config.yaml
d_model: 192
n_head: 6
head_dim: 32
d_mlp: 512
vocab_size: 8192
norm: "rmsnorm"
positions: "rope"
rope_fraction: 1.0
qk_norm: true
bias: "none"
init_std_qkv: 0.0373
beta2: 0.95
schedule: "cos"
final_lr_fraction: 0.03
seq_len: 384
MLP neurons of a small language model. Each row is named by its layer, matrix (gate and up: input weights) and neuron, and shows model dimensions 64-191. Each number is 128 + 24 x the weight over its row's rms, rounded and kept within 0 to 255. A neuron's up and down rows have the sign that makes its largest values positive.
Before each neuron's rows, "fires after" lists the tokens most often just before its 100 highest values on Wikipedia text that the model never trained on.

fires after: " the", " a", " The"
L8.gate138 [148 156 157 116 126 123 111 151 114 143  99 109 103 126 115 125 112 159 134 130 136 108 126 101 140 110 143 110 165 136 115 151 158 163 148  80 143 144 110 109 108 119 118 156 121 128 157 118 165 147 110 131 160 130 159 131 146 156 159  82 121 181 121 132 146 133 102 115 124 126 177 106 125  94 152 117 134 104  97 132  98 137 134  94 108  87 139 131 126 122 138 120  73 158 118 115 121 139 111 130 122 127 148 138 127  73 116 146 141 147 128 107 125 155  50 145  71 143 111 103  86 107 139  95 111 107 131 118]
L8.up138 [157 135 142 140 119 128  93 156 140 110 138 106 128  95 113  87  88 167 150 119 101  91 153 130 122 143 183 136 134 138 132 127 140 134 141 132 111 136 136 119 188  76 165 125 112 120 152 153  93 176 132 129 141 163  87 139 153 135 129  86 132 112 123  94 132 115 139 122 117 143 105 128 149 129 124 139 187 123 102 120 156 128 157 145 143  83 102 131 172 121 119 152  98 130 169 146 135 157 112 150 160 104 100 136 111 112 123 149 135 130 141 171  94 140 111 142  95 164 100 124 105 121 146 107 112  73 146 140]

fires after: " |", " ", "1", "0", "3"
L6.gate167 [ 81 133 111 132 105 108 126 106 112 108 145 131 120 125 122 126 124 134 110  95 149 111 105 108 119 174 166 129 155 124  79 116 130 133 126 119 125  71 211 145 148 154 106 114  93 148 138 131 139  78 150 131  72 115 129 128 153 182 162 178 121 146  65 147 134 156  99 104 141 161 166  87 100 135 122 127 108 144 124 122 143 123  90 147 129 125 114 154 137 107 147 130 132  86 107 127 107 149 129 132 104 134 169 117 141 143 122 139 136  90  90 110 141 133  97 139 130 139 151 115 133 121 134 101 116 168 108 114]
L6.up167 [ 68 124  98 109 105 133 118  77 133  98 157 117  96 159 159 131 123 145 115 129 133  90 126 127 150 169 145 159 141 143 122 147  82 144 126 107 133  99 138 155 146 119  89 133 102 139 142 138 147 105  59 146 140 107 141 121 103 158 156 149 135 107 114 147 143 119 159 130 107 147 157 105  90 166 110 150  80 128 115 135 146 150  92 139 105 101 120 162 135 127 136 145 151 160 144 153 154 121 130 161 124 104 139 100 165 174 106 150 121 119 117 104 113 164 109 151 125  80 118 123 133 115 150  82  89 171 133 126]

fires after: "\n", " "
L8.gate482 [112 128 141 118 133 105 163 140 127 127 133 137 121 173 146  95 117 142 128 115 133 162 155 147 112 139 166 197 119 144 101 111 165 113 141 149 158 145 151 146 122 152  87 180 134 146 162 186 134 181 150 120  98 131 111 129 110 151 178 159 158 123  81 164 117 119 138 133 127 171 178 114 116 121 128 136 130 108 111 121 122 116 113 130 115 110 172 131 121 133 156 124 141 156 122 150 119 118 171 138 128 108 150 141 135 158 119 139 114 130 117  89 131 137 107  91  70 138 142 112 155  91 120 116 137 160 149 112]
L8.up482 [126 130 101 101 130 111 114 161 131 148 159 138 144 170 147 116 101 139 136 105 146 105 156 123 131 113 119 100 130 110 115 112 118  78 108 129 166 101 132 163 145 185  83 141 130 158 123 137 131 168 142 142  82  98 139 128 101 144 187 158 153 116  84 136 128 123 115 132 108 129 146 101 113 118 100 108  90 120 139 159 124 109 120 110 145  66 130 139 104 131 128 153 127 123 138 145 127 131 115 119 115 101 118 152 144 143  95 131 142 121  76 119 142 144 100 130 125 115 110  95 103 124 143 143 109 163  62  67]

fires after: " ", " in", " con", " pre", " de", " St"
L7.gate480 [121 149 155 128 126 128 161 128 116 142  94 138 109 165 153  99 124 155 115 114 120 121 123 118  45 104 130 170 109 121  65 165 109 158  61 128 118 169 101 112 125 106 138 146 115 107 146 133 140  93 120 108 150 107 110 136 166 164 141 145 141 138  78 137 130 136 127 117 151 117 144 125 138 129 163 127 100 160 185 118 133 175 109 141 164 137 134 139 145 133 114 106 115 127 117 142  81  83 165 105 110 138 102 143 103 129 139 101 148 110 130 160 111 145 105  91 119 135 123 159 112 146 105 109 134 143  92 109]
L7.up480 [122 115 129 124 174 108 177  86 115 118 131 177 106 112 134  56 140  88  90 158 107 147 138 171 173 142 141 110 138 111 140 144 130 114 135 174 112 131 119 141 131  77 123 107 127 102 127  73 142  95 136 158  97 106 118 126 150  73 111 123 128 151 138 111 126 126 121 128 132 110 115 144 126 130 115 117 128 109 120 142 106 128 151 119  88 116 119  96 131 133 157 163 121 123 108 148 145 123 119 134 137 157 128 149 139 154 160 134  44 149  95 114 137 116 115 163 105 138 137 106  93 128 160  99 154 141 153 115]

fires after: "\n", "-", " the"
L7.gate176 [115 110 139 113 131 100 150 187  91 136 155  97 149 153 102 121  79 143 175 131 189 127 120 144 100 137 137 147 107 109 120 150 157 115 139  90 162 162 106 146 119 136 103 200 121 154 139 167 157 147 138 137 136 142 123 136  95 107 133 156 152 129 105 168 106  86 139 122 130  96 113 126 126 127 147 147 116 151 143 161 134 125 131 117 127 144 152 127  64 140 145 103 123 134 131 144 115 111 131  92 129 177 157 118 115  76 147 113 160 143 101 167 112 127 114  96 123 112 109 112  93 114 125 147 104  90 128 152]
L7.up176 [134  82 124 155 127 176 156 130 125 138  89  76 105 100 127 119 106 121 135 133 121  89  99 142  98 140  96  89 116 115 121 136 155 160 115 150 122 160  97 114  90 111 133 139 187 101 116 112 149 133 130 150 139 134 134 150  67 108 146 126 170 109 134 158  95 131 110 118 140 101 132 102 122 106  96 128  86 135  96 150 120 114 104 146 133 135 136 135 115 138 105  98 132 130  93 141 132  95 140 128 115 176 138 117 122 102 121 101 150 197 119 106 140 135 125 111 110 107 161 145  52 147 104 100  77 101 136 144]

fires after: "\n", " ", "."
L6.gate137 [167 127 133 138 167  93 119 168 131 140 162  80 163 126 119 105  94 126 157 135 110 135 121 189 137 101 132 105  94 151 113 113 115 170 127 153 146 133 112 134 115 115 149 140 124  89 147 120 161 147 154  89 101 192 157 137 108 125 135 129 166 123 101 113  66 138 125 106 178 113  97 129 150  85 149 121 153 133 145 160 130 109  92 132 143 114 150 125  55 153 115  88 135 158 110  86 129 132 126 121 136 139 142 112 151  78 130 130 146 118 106 171 114  97 145 135 130 132 136 144 119 137  99 147 118  80 125 128]
L6.up137 [149 151 116  99 178 105  89 161 161 113 108 128 125 193 121 142 139 120 133 104 100 162 147 135 155 113 122 146 110 159 124 128 112 141 151 167 136 154 106 148 140 138 141  98 100 125 118 146 143 165 134 138 131 141 125 156 160 152 149 177 161 104  99 167 133 148 125 145 144 120 146 110 130 121 126 157 116 161 108 123 125  93 100 143 131 131 122 113 127 119 159 138  94 177 127 115 127 113 122 101 142 120 149 161 166 162 106 121 116 107 130 124 119 100 127 107 160 108 103 121 144 151 132 152 154 132 129  92]

fires after: " ", "\n", "1"
L7.gate440 [109 100 150 147 160 143 159 121  97 150 147 106 165 145  99 125  65 110 162 136 116 155 130 129 124 137 145 162  80 136 113  82 136 102 134  84 155 137 118 163 101 130 116 176 122 125 163 140 135 102 145 104  93 101  89  91 157 159 118 147 122 137  94 118 103 128 151 142 118 121 117 117 107 143 135 126 106 186 169 153  82 162 121 142 109 133 169 116  93 152 150  91 127 114 134 148 117  93 149 116 149 166 146 138 121 143 189 142 129 146 122 123 104 133  91  88 101 108 149 113 119 123 139 140 141 109 122 115]
L7.up440 [ 80 103 147 194  99 160 168 111 131 140  96 141 164 150 108 132  85 143 164 101  92 103 175 115 117 156 116 151  84 120 130 109 145 140 131 104 120 166 135 144  79 116 115 140 137 134 120 156  93  99 140 106  92 125 121  76 145 152 102 161 110 107 157 102 111 126 163 153 114 101 117 128 105 158 102 162  89 168 137 149  87 152 124 152  79 147 159 140 125 147 131  75 116 111 110  96 138 114 108 132 128 133 138 141 115 136 149 114 127 144 119 114 111 169 141  87 128 139 131 126 115 130 140 135 143 122 108 123]

fires after: " |", "|", "-", " ", "\n"
L7.gate104 [171  84 118 122 150 144 172 152 113 160 138 144 131 140 114 148 123 131 154 128 153 146 170 127 105 148 135 193 121 164  87 117 146  89 104 143 145 139 117 115 137 150  64 190 126  82 154 134 163 111 153 108 140 137 123 126 106 153 149 141 127 157  94 148 119 110 129 141 143 182 155 132 131 107 142 100 103 158 139 125  86 142 141 156 106 142 146 145 102 112 183 109 135  88  74 156  92 111 154 134 132 133 151  98 135 140 128 146 162 117  67 112 114 126  87  98  92 113 156 155 127 152 118 158 140 106 105 148]
L7.up104 [146 108 142  98 129 155 211 128 144  97 126 177 126 159 134 148 137 162 150  89 146 121 167 149 140 142 106 155 124 124 149  94 141 145 109 133 135 147  90 120 130 121  96 122 145 107  93 170 170 122 141 160 135 148 113 162  99 111 155 163 126 152 153 121 149 132 148 118 160 146 136 128 150 118 120 142 136 140 106 115 106 147 148 157 119 154 139 144 136 101 129 123 143  77 124 121 142 136 121 118 120 117  97 144 104 155  99 141 137 128 116 135 112  94 131 104 130 175 126 168 113 121 156 150 163 110 132 156]

fires after: "\n"
L7.gate311 [128 140 126 125 144  97 136 166 142 160  99 134 168 171 103 119 146 131 178  88 123 145 130 142 105 141 145 129 107 138 112 142 172  94 120 106 143 153 133 145 113 115  55 125 111  98 149 139 127 155 147 155 128 172 110 126  76 188 133 104 137 113 101 184  91 124 122 133 160 123 187 131 113 110  97 104 149 190 136 147  90 119  98 144 118 107 118 120 114 119 176 120 130 165 122 110 127 132 157 104 153 139 153 121 148  91 143 132 117 137 120 135 116 136 112 117 122 191 126 104 101 149 164 136 107 149 141 153]
L7.up311 [126  83 134 124 119 127 119 150  95  96 122  88 147 140 123 115 136 161 163 151 131 146 148 136 106 131 101  69 130 153 126 151 128 116 125  71  96 109 147 135  76 115 101 105 154 124 130  87 133 161 151 133 134 139 124 129 109 148 146 153 162 142 152 182 134 157  94 144 166 165 138  94  73 149 117 122  95 124 109 131 101 101 113 153 114 163 157 137 104 119 148  98 140 102 105 139 148  64 157 102 139 145 162  90 129 136 137 125  96 159 126  59 149 133  92 126 119 137 114  98  99 145 107 117 133 137 109 126]

fires after: " ", " \"", ",", " the"
L6.gate463 [122 143 107 126 133  99 166 142 133 158 110 126 152 124 148 136 129 140 126 156 106 124  73  71 103 115 148 143 115 135 108 130  94 114 131 126 125 116 116 140  99 166  79 124 116  94 159 119 118 140 133  93 132 104 124 105 110 132 131 115 124 114 102 118 106 152 121 175 113 171 186 184 112 154 105 132 104 196 145 145 169 153 114 151 166 113 132 101 141  98 145 110 158 179  98 102 113 109 126 104 131 111 134 154 135 168 134 145 156  87 117  85 100 146 126 155 106 116 165 130 122 120 103 156 154 105  89  75]
L6.up463 [ 66 133 156 118  76 150 168 103 134 135 108 117  93 155 152 113 130 167 150 138 106 101  99  96 127 130 106 154 118 174 118 109  96 113 146 163 144 147 118 150 111 126 125 172  92 129 131 107 115 146 140 138 116 109 114  86 189 106 150 154 160 164 110 153 126 125 141 147 114 116 143 101 112 121 120 151 106 120 173 109 139 115  87 121 136  86 101 145 153 125 159 132  95 126 131 164 111 107 144 114 114  96 160 141 136 156 120  95 117 101 122 132 163 192 118 136 113 101 127 155  96 123  76 196 144 156  81 161]

fires after: "\n", ".", " ", " (", ","
L8.gate325 [ 83 128 128 177 165 161 137 150 126 131 125 115 163 173 107 153 105  79 121  89 154 147 133 133 127 107 138 159 114 161  91 130 112 109 114 103  97 130 134 112 113 143 141 124 146 148 159 163 137 105 135 129 163 176 135 142 118 158 127 182 113 154 103 137 163  99 165 116 120 117  74 121 169 149 121 145 129 112 126 118 137 140  94 130 135 141 166 130 108 159 118 114 118  77 130 169  81  80 127 151 139 115 122 130 145 109 153 140 121 151 136 115 127 162 130  85 103 113  85 147 127 159 157 108 139 150  98 132]
L8.up325 [ 94 119 137 119 140 137 133 160 130 163  86 104 105 163 129  96  89 127 133 109 103 142 158 130 105 116 138 130 128 131 114  88 153 170 152 110 162 138 129 112 121  89 138 131 148 140 134  94 134 106  81 175 150 151 141 167 143 167 105 186 128 108 119 111 180  98 128 152  82  83 151 134 111 121  86 138 144 116 114 115 154 171 146 107 127 160 115 124 115 120 135 103 114 110 109 125 107 148 138  96 134 141 127 118 119 121 127 119 100 186 124 116 134  95 124 114 157 145 143  79 190 132  92 144 131  84 172 138]

fires after: "\n", " |", " "
L6.gate323 [159 131 172  96 131 120 148 169 128 137 121 131 146 136 104 138 127 129 116 136 172 120  96 110 134 162 107 112 101 123  88 140 168 111 164 112 118 111 117 130 174 121  92 123 134 160 165 105 120  79 123 100 112 120 119 106 125 154 126 128 127 136  81 114 132 140 100 128 155  90 148 130 116 157 186 110 116 175 152 130 147 132 118 159 112 138 175 114 128 107 115 134 155 156 119 153  97  97 169 104 111 155 158 107 110 128 127 110 122 145 120 114 118 142 115 161 126 145 144 101 103 158 143  94  98 117 105  86]
L6.up323 [ 84 116  83 124  85 100 131 117 120 116  97  94 149 154  99 113 142 209 135  96 128 144 146 115 112  57 122 152 167 135 133 148 127 157 128  82 139 131 173 140 126 107  69 157 117 149 124 148 132 168 132 155 134 104  89 117 116 126 145 174  84 137 127 143 176 130 169 137 126 176 142 109 140 140 132 156  89 133 117 106 129 123 144 125 107  89 119 182 129 148 207 127  86 113 129 155 126 160  97 137 171 114  95 147 110 108 116 117 127 153 125  67 145 132 113 108 119 116 145 111 134 149 128 164 155  85 126 129]

fires after: " ", " the", " |", " \""
L8.gate203 [119 143 102 133 141 165 184 123 158 146 123 134 116 100 145 114 148 129 123 167 149 152 153 133 138  77 163 140 131 111 105 117 161 146 135 116 126 136 138 136 139 139 159 132 141 107 166 108 155 139 128  91 117 124 145 129  90 144 121 136 147 161  90 138 133 116 159 149 150 115 125 133 181 131 148 118 131 137 165 107 166 167 117 162 119 119 136 128 155 130 139 117  86 110 143 128 114 134 137  98 139  92 158 125 185 136 139 147 131 110 134 121  89 101 133 116 133  81 168  96 122 150 102 148 125 124 105  88]
L8.up203 [104 134  92 104 105 142 126 116 144 153  96 123 121 143 161 164 121 168 119 165 123  95 126  95 115 149 133 131 155 133 136  99 148 114 106 122 133 141 127 137 157 158  99  89 149 181 115 156 140 126 140 124 176 114 147 128 101 112 119 146  71 117 121 161 150 116 169 173 131 147 143 116 139 167  90 132  83 157  87 107 151 155 113 115 138 108  97 143 158 150 109 164 139 151 135 148 126 120 122  92 139 114 147 126 122 178 112 139 131 123 149  76 131 118 114 124  80 140 107 142 106 137 136 127 136  93  79 152]

fires after: "\n", " Candidate"
L6.gate91 [137 144 167 121 163 112 107 169 133 147 124  63 135 146 111 131 126 110 149  81 116 135 112 156 126  94 154 165 105 160 119  93 142 129 123 104 121 156 116 134 144 135 145 138 103 136 135 145 133 125 148 109 164 143 100 163 135 113 130 153 111  87 113 122 140 119 134  91 129 162 100 109 136 131 124 122 144 131 143 106 122 138  89 135 154 126 147  71  85 137 101 149 118 114 138  89 124 130 128 153 167 174  97 103 112 115 117 160 157 116 115 146  93 120 113 103  73 138 121 123 131 140 142 124 137  80 128 147]
L6.up91 [137 145 165 124  71 127 158 133 186 144 126 134  93 172  98 153 104 179 128 114 106 130 120 120 151 138 110 114  87 154 116 160 124 162 117 129 120 126 112 115 128 148 159 121 106 160 139 109 116 134 131 155 135 193 119 146 141  88 145 195 150 168 111 152 117 153 133  91  99 128 125 124  82 144 108 108 129  70 144 132 104 145 105 152  90 131 114  95 124 148 135 102  97 146 133  67 124 142 103 144 137 122 103 130 136 129 116 132 108  77 116 111 100 124 129 148 158 106 138 133 144 146 119 148 156 117 160 144]

fires after: " ", " moved", " in", " de", "ed", "en"
L6.gate502 [151 113 118 138 112 155 143 134  97 126 102  68 147 152 113  86 112 132 112 124 107 173 155 129 122 159 107 132 136 160  96 152 158 125 106 110 108 112 139 119 125 124 129 124 168 135 149 152 164  75 139 119 139 164 103  97 157 176 138 153 126 147  80 116 120 158 138 135 129 114 132 119 118 109 163 118 126 132  93 144 156 151 138 166 108 113 149 118 109 130 171 140 123  67 110 175  96 106 185 132 164 112 134 141 154 150 154 116 145 109 140 134 144 107  57  72 157 138 145 135 157 100 135 119 148 116 115 118]
L6.up502 [164 113 143 107 138 147 134 123 139 107 117 156 140 134 130 111 125 146  96 120  82 164 176 143 131 164 103 158 116 171 136 141 109 131 193 140 113 131 114 109 165 118 130  77 162  63 129 157 135  79 169 111 156 190 134 126 153 130 141 107 152 147 132  87 125 139 132 116 116 100 110 151 107 121 139 132 118  98  97 140 151 127 159 139 145 140 122 135 157 103 133 128 142  95 124 139 135  86 134 125 153 140  90 138 131 142 153  82 116 122 149 140 134 114 119 113 142 164 134 165 134  87 171 115 138 125 121 132]

fires after: " to", " would", " ", " can"
L6.gate119 [150 110 129 134 148  95 161 118 141 121 121 132 195 142  99 158 149 117 144 123 133 147 141 178  78 122 142 114  98 115  96 120 105 164 124 111 152 137 145 107 133 100 121 124 152  67 143 110 124 155 140  61 115 141 165 110 128 132 150 140 129  95  94 143 109  87 136  92 145 112 127 154 162 110 143 136 137 122 147 137 105 127 183 144 165 149 112 100 132 140 134 105 158 136  76 125  99 135 153 153 111 105 129 134 166 146 142 155 138 159 120 127 133 140 151  99 114 140 101 141 160 127 118  81 122  99 118 157]
L6.up119 [137 103 135  58 200 113 110 169 131 119 121 123 128 154 147 117 115 135 127  94 152 119 171 133 130 110 119  91 154 122 114 125 135 163 147 102 144 158 108  98 121 110 160 137 154 131 125 142 148 114 129  88 106 130 134 159 128 105 110 151 107 111 130 128 145 125 172 105 133  92 138 156 180  99 132 156 110 133 152 126 150 122 162 152 153 146 160 113 123 152 110  71 113 123 110 135 102 150 129 169 104 110 132 126 154 116 114 137 142 130 139 153 119 159 154  74 113 143 140 147 144  89 120 137  94  78 111 178]

fires after: " the", " to", " an", " of", ",", " in"
L8.gate172 [111 151 123 117 100 142  76 153 118 141 108  98 138 148 164  88 118 134 131 103 133  93 115 127 125 129 140 161 143 156 118 141 143 137 132  92 153 155  77 122  99 117 150 199 128 135 130 148 126 130 102 130 158 125 110 119 156 105 119 103 118 138 125 155 109 112 157 103 109 129 153 116 158 167 107 129 133 149 112 103 121 156 138 146 155  98 154  97 114 138 172 141 130 149 112 128 114 129 117  61 173 136 162 142 119 107 117  79 161 122 128 149  95 151 114 127 104 173 162 131 159  84 101 133 140 107 125 132]
L8.up172 [110 116 151 146 125 125 143 149 130 108 113  89 109 140 132 104 114 203 172  66  94  80 110 166 118 143 117 120 122 129 128 129 142 149  91 113  86 124 118 115 104 129 116 152 134 171 124 153 155 106 112 133 152 170 128 148 120 105 133 108 127 127 110 182 138 147 147 127 125 116 130 127 162 134 117 164 124 127  85 126 171 135  96 148 140 119  94 105 159 154 159 110 120 144 125 151 122 126 100 115 122 124 125 144 156 120 123 129 152  83 149 127 105 134 132 105  95 132 143 141  93 171 200 109 147 150 120 154]

fires after: "\n", "n"
L6.gate366 [112 115 150 150 164  88 121 157  80 140 113  87 132 125  80  99  93 151 166 118 129 139 152 134 133 113 167 121  85 132 126 158 174 127  98  85 165 165 145 134  94 118 118 126  94 147 122 167 181 133 143 100 120 135  88 156 141 135 120 138 179 116 123 155  98 125 138 117 167 110 122 147 155 142 141 103  87 128 187 139 138 118 112 136 101 152 152 104  91 179 155  90 127 104 113 155 112 135 135 121 142 172 136 136 156  81 157 122 128 128 125 158 129 100 149  84 120 129 115 126 111 111 123 140 126 123  95 141]
L6.up366 [ 89 122 174 144 120 133 183 131 125 138 112 128 119 118 151 135 125 109 139 121 110 112 108 133 103 155 146 146  76  80 111 167 112 115  64 122 146 140 111 113  94 110 135 106 139 104 126 121 108  92 135 159 100 146 122 131 112 135 110 134 139 101 123 114  99 163 138 112 165 113 144 115 130 134 123 110 114 149 109 134 117 123 130 161 125 154 156 109 128 122 150  65 122 181  58  99  97  99 138 163 151 163 112 152 132 150 116 157 103 148 114 187 134 121 117 148 141 158 149 134 125 122 141  75 143 123 152 124]

fires after: "\n"
L6.gate311 [115  97 148 134 173 105 129 144  88 161 124  99 130 132 113 133 113 128 172  98 133 157 142 121  98  93 169 120  89 152 127 140 158 116  77  99 139 124 134 145  92 108 112 155  80 121 138 158 152 128 161  92  98 116  95 112 117 127 131 116 164 114 114 183  88 144 147 113 150 134 122 116 139 133 124 135 113 169 193 143 136 125 142 138 120 140 146 119 107 151 157  58 116 108  84 133 126 129 158 142 145 148 125 140 154 128 151 135 153 140 102 155 118 148 103  58  83 123 132 121  84 136 142 128 116 122  67 143]
L6.up311 [105 118 103 145  98 167 159 122 109 119 118 120 126 125 125 146 194 120 130 130 138 162 114 118  79 114 132  92 121 104 127 150 115 127 162 161  99 128 122 122 116 120 126  97 149 142 151 170 127 129 108 132 112 144 182 144  92 119 120 118 131 110 135 147  86 160 122 108 133 144 156  95  90 138 122 140  99 140 154 139 120 116 127 164 128 126 152 134 131 100 123 124 110 147 106 157 129 105 164 199 125 139 139 113 156 113 122 194 126 164 146  74 136 131 103 140 154 131 116 133  83 109 159  74 114 148  99 135]

fires after: " "
L5.gate143 [116 152 138  96 132 102 132 161 138 129 116 126 158 135 133  69 136 101  93  94 135 163 151 138 132 146 133 123 125 142  96  94 176 110 101 149 145  91 149 145 139 112 150 137 134 155 157 136 155 149 114 127  80  77  97  65 123 165 182 166 124 167  79 125 145 119 156 100 179 117 133 107 147 102 130 132 125 105 148 155 119 131 140 122 108 103 166  97 115 126 145 131 120  88 124 120 104  91 138 106 125 150 140 156 115 165 119 147 164 137  97  92 122 118 126 114  92 137 103 119 154 135 132 127 160 130 148 131]
L5.up143 [ 87 156 119  72 160 132 126 176 120 106 110 139 137 158 138 157 147 136 127 144 177 129 115 101 113 127 122 100 122 152 102 134 149 121 115  97 142 168 125 140 146 135 105 148 114 161 145 143 152 117 104 128 129 119  76 113 152 172 127 108 131 113  67 129 140 140 150 118 160 150 107 122 132  86 164 122 135 131 143 141 156 129 111  85  93 129 166 106 118 137 111 138  71  98 140 151 100 150 125 156 110  83 118 157  98 130 107 178 137  89 121  92 120 111 116  98 100 115 110 133  80 132 140 138 119 114 135 132]

fires after: "\n", "=="
L5.gate115 [129 129 116 157 173 101 144 145 123 163 140  95 154 156 135 140 154 144 141 123 133 111 117 104 113 109 145 105 129 141 107 137 116 101  93 129 157  97 116 134 127 131 112 182 126 137 158 129 157 128 171  55 100 133 128 130 115 175 121 114 143 129 118 167  65  99 138 134 157 138 132 127 154 132 161 123 162 158 160 142 104 144 121 147 105 128 153 137 100 152 128 119 119 127  67 131 117  95 121 147 129 131 119 149 169  98 166 110 157 150  85 177 111 130 116  51 100  88 160 133 119 158 126 138 115 139 145 138]
L5.up115 [132 130 108 155  83 136 169 123 152 115 133 119 146 133 121 121 181 161 153 147 152 134 145 100 148 108  96 143  98 136 127 139 126 118 129 164 134 110 122 131 102 116 113 166 143 164 146 147 106 124 121 144  74  95 150  78 105 167  88 137 135 151 132 121 113 130 163 162 159 109 117 155 160 117 174 115 151 192 150 143 106 131 173 154  85 160 141 109 136 132 147 134 130 118  94 143 129 147 105 112 145 113 104 153 119 103 161 140 160 175 137 164 157  86 171  95 129  79 129 164  93 129 130 138 135 107 132 157]

fires after: " to", " can", " were", " mi", " not"
L8.gate478 [104 136 141 151 134 131 137 191 151 121 150 122 122 140 167 122 102 131 156  88 148 109 135 161 135 133 138 134 109 160  96 129 147 159  93  88 141 109 112  93 115 124 168 162 131 118 151 162 112 122 126  79 149 160 117 125 128 114 108 159 135 116  79 112 134 130 162 101 146  99 126  94 163 154 115 122 143 165 130 106 139 146 143 112 171 137 106 121 116 155 163  79  95 122 120 116  81 144  93  90 143 110 140  90 146 105 121 123 108 113  95 135  88 129 127 102 165 175 143 171  97 140 144  96 117 128 154 159]
L8.up478 [114 140 116 137 122 146 183 127 137 101 111 132 153 152 160 147 143 149 163 110 110  71 137 136 109 152 103 126 130 136 138  93 135  98  81  90 147  71 125 118 128  92 150 130  95 138 121 134 130 132 128 116 124 155 127 110  87 148 121  81 118 126 127 125 118 139 149 131 136 101 156  96 173 156  71 137 131 165 128  88 118 103 169 105 162 153 121 129 154 132 138 118 151 117 143 147 120 125 105 134 141 145  95  80 122 128 122 119 138 125 130 134 118 111 133  94 131 184 128 174 145 144 163 123  88 145 189 180]

fires after: "\n", "5", "1", "6"
L5.gate434 [137 125 115 142 182 132 101 143 104 136 151  75 191 145  96 127 122 138 105 104 135  86  98 126 129 116 113 194 122 138 117 102 113  99  85  89 155 124 111 168 152 128 121 170  99  92 156 136 128 131 104 108 146 125 127 144 116 168 132 144 123 132  73 144 137 116 128 137 148 120 109 124  93 130 146 128 147 148 124  77 109 117 141 135 159  98 152 108 119 125 122 113 155 124 130 162 114  91 151 103 120 149 109 126 106  90 170 109 145 155 111 135 117 142  49  98 133 115 129 103 128 160 147 136 140 123 109 129]
L5.up434 [146 147 123 164  95 144 161 130 165 121  90 134 122 111 139 126 125  98 126 109  74 110 162 166 110 135 117 147 128 113 115  91 141 131 136 160  98 157 117 138 126 165 146 108 107 105 104 104  98 148 170 173 124 115  90 148 122 103 135 156 127 116 137 136 126 175 101 136 120 137 156  98 115  95  89 113 147 167 112 129 112 134 125 137 133 142 145 137 127  96  96 118 137 124 123  95 127 138 116 181 166 172 126 113 101 144 141 140 187 109 119 139  94 132 142 121 102 152 144 130 123 146 115 182 151 108 128 145]

fires after: " ", "\n", " (", " |", " in"
L6.gate174 [138 150 137 129 157 132 162 141 117 121 122 138 138 170 119 101 138 122 107 161 160 156 105 105  92 119 108 156 133 158 102 115 128 158 134 147 145 138  86 148 137 172 130 173 111 131 196 105 153 136 111 148 131  96 151 105 131 124 163 126 150 135  87 160 114 151  82 128 151 117 112 153  81 118 109 103 142 178 158 160  88 116 101 144 173 113 140 127 126 122 135 127 134 111 123 102 106 114 152 139 105 139 161 103 127 114 139 159 140 114 117 106  99 124  85 134 146 119 118  91 119 154  91  97 156 143 101 128]
L6.up174 [135 133 149 168  95 130 157 104  97 123 164 160 135 113 109  85 139 152 140 146 152 178 108 148 134  98 114 119  90 100 126 169 165 100 129 173 135 154 114 153 117 128  76 161 114 119 148  94  99 140 119 107 115 140 118  81  93 143 101 141 129 158 108 126 103 145 134 128 145 121 119 179 101 162 123 101 108 145 148 132 104 145 159 131  90 118 142 147 109 151 142  81 160 112 129 119 137 138 144  99 124 143 109 166 122 185 142 116 106 158 100 113 132  80 109 145 105 149 141 118  90 114  95 109 151 109 103 135]

fires after: " to", " did", " would", " can", "'"
L6.gate41 [163 117 127 141 176  79 148 102 106 150 155 103 127 138 131 103 111 119 139 112 119 145 123 177 104 147 131 122 144 161  79 115 168  98  84 153 160 119 116 111 105 111 131 148 150  89 129 151 128 114 167  61 110 160  91 112 109 115 119 112 141  98  95 123  69 125 114  95 123 136 100 123 142  94 128 134 152 125 137 120 134 122 153 144 160 110 122 148 102 172 102 100 167 128  98 145  62 131 140  94 139 127 110 143 166 135 149  92 149 140 111 135 113 127 114 111  94 140 116 146 111 119 120 113 121 123 143 107]
L6.up41 [118 117 113 178 135 135 147  94 140 133 129 119 102 145 107  96 129 141  96 100 142 109 123 184 131 152 107 128 174 162 110  96 102 168 103 179 141  92 124  88 115  87 139 152 124  81 121 147 109 115 113 133 121 141 158 113 112 113 133 120 131 100 124 116 107 127 157  78 117 122 135 140 151 106  86 153 166 135  99 119 112 157 148 150 149 128 129 155 130 174  80 118 136 137 117 168 106 148 159 108 144 103 111 140 146 137 116 111 144  97 136 111 150 104 121 122  91 163 135 167 170 132 139 116 138  85 136 124]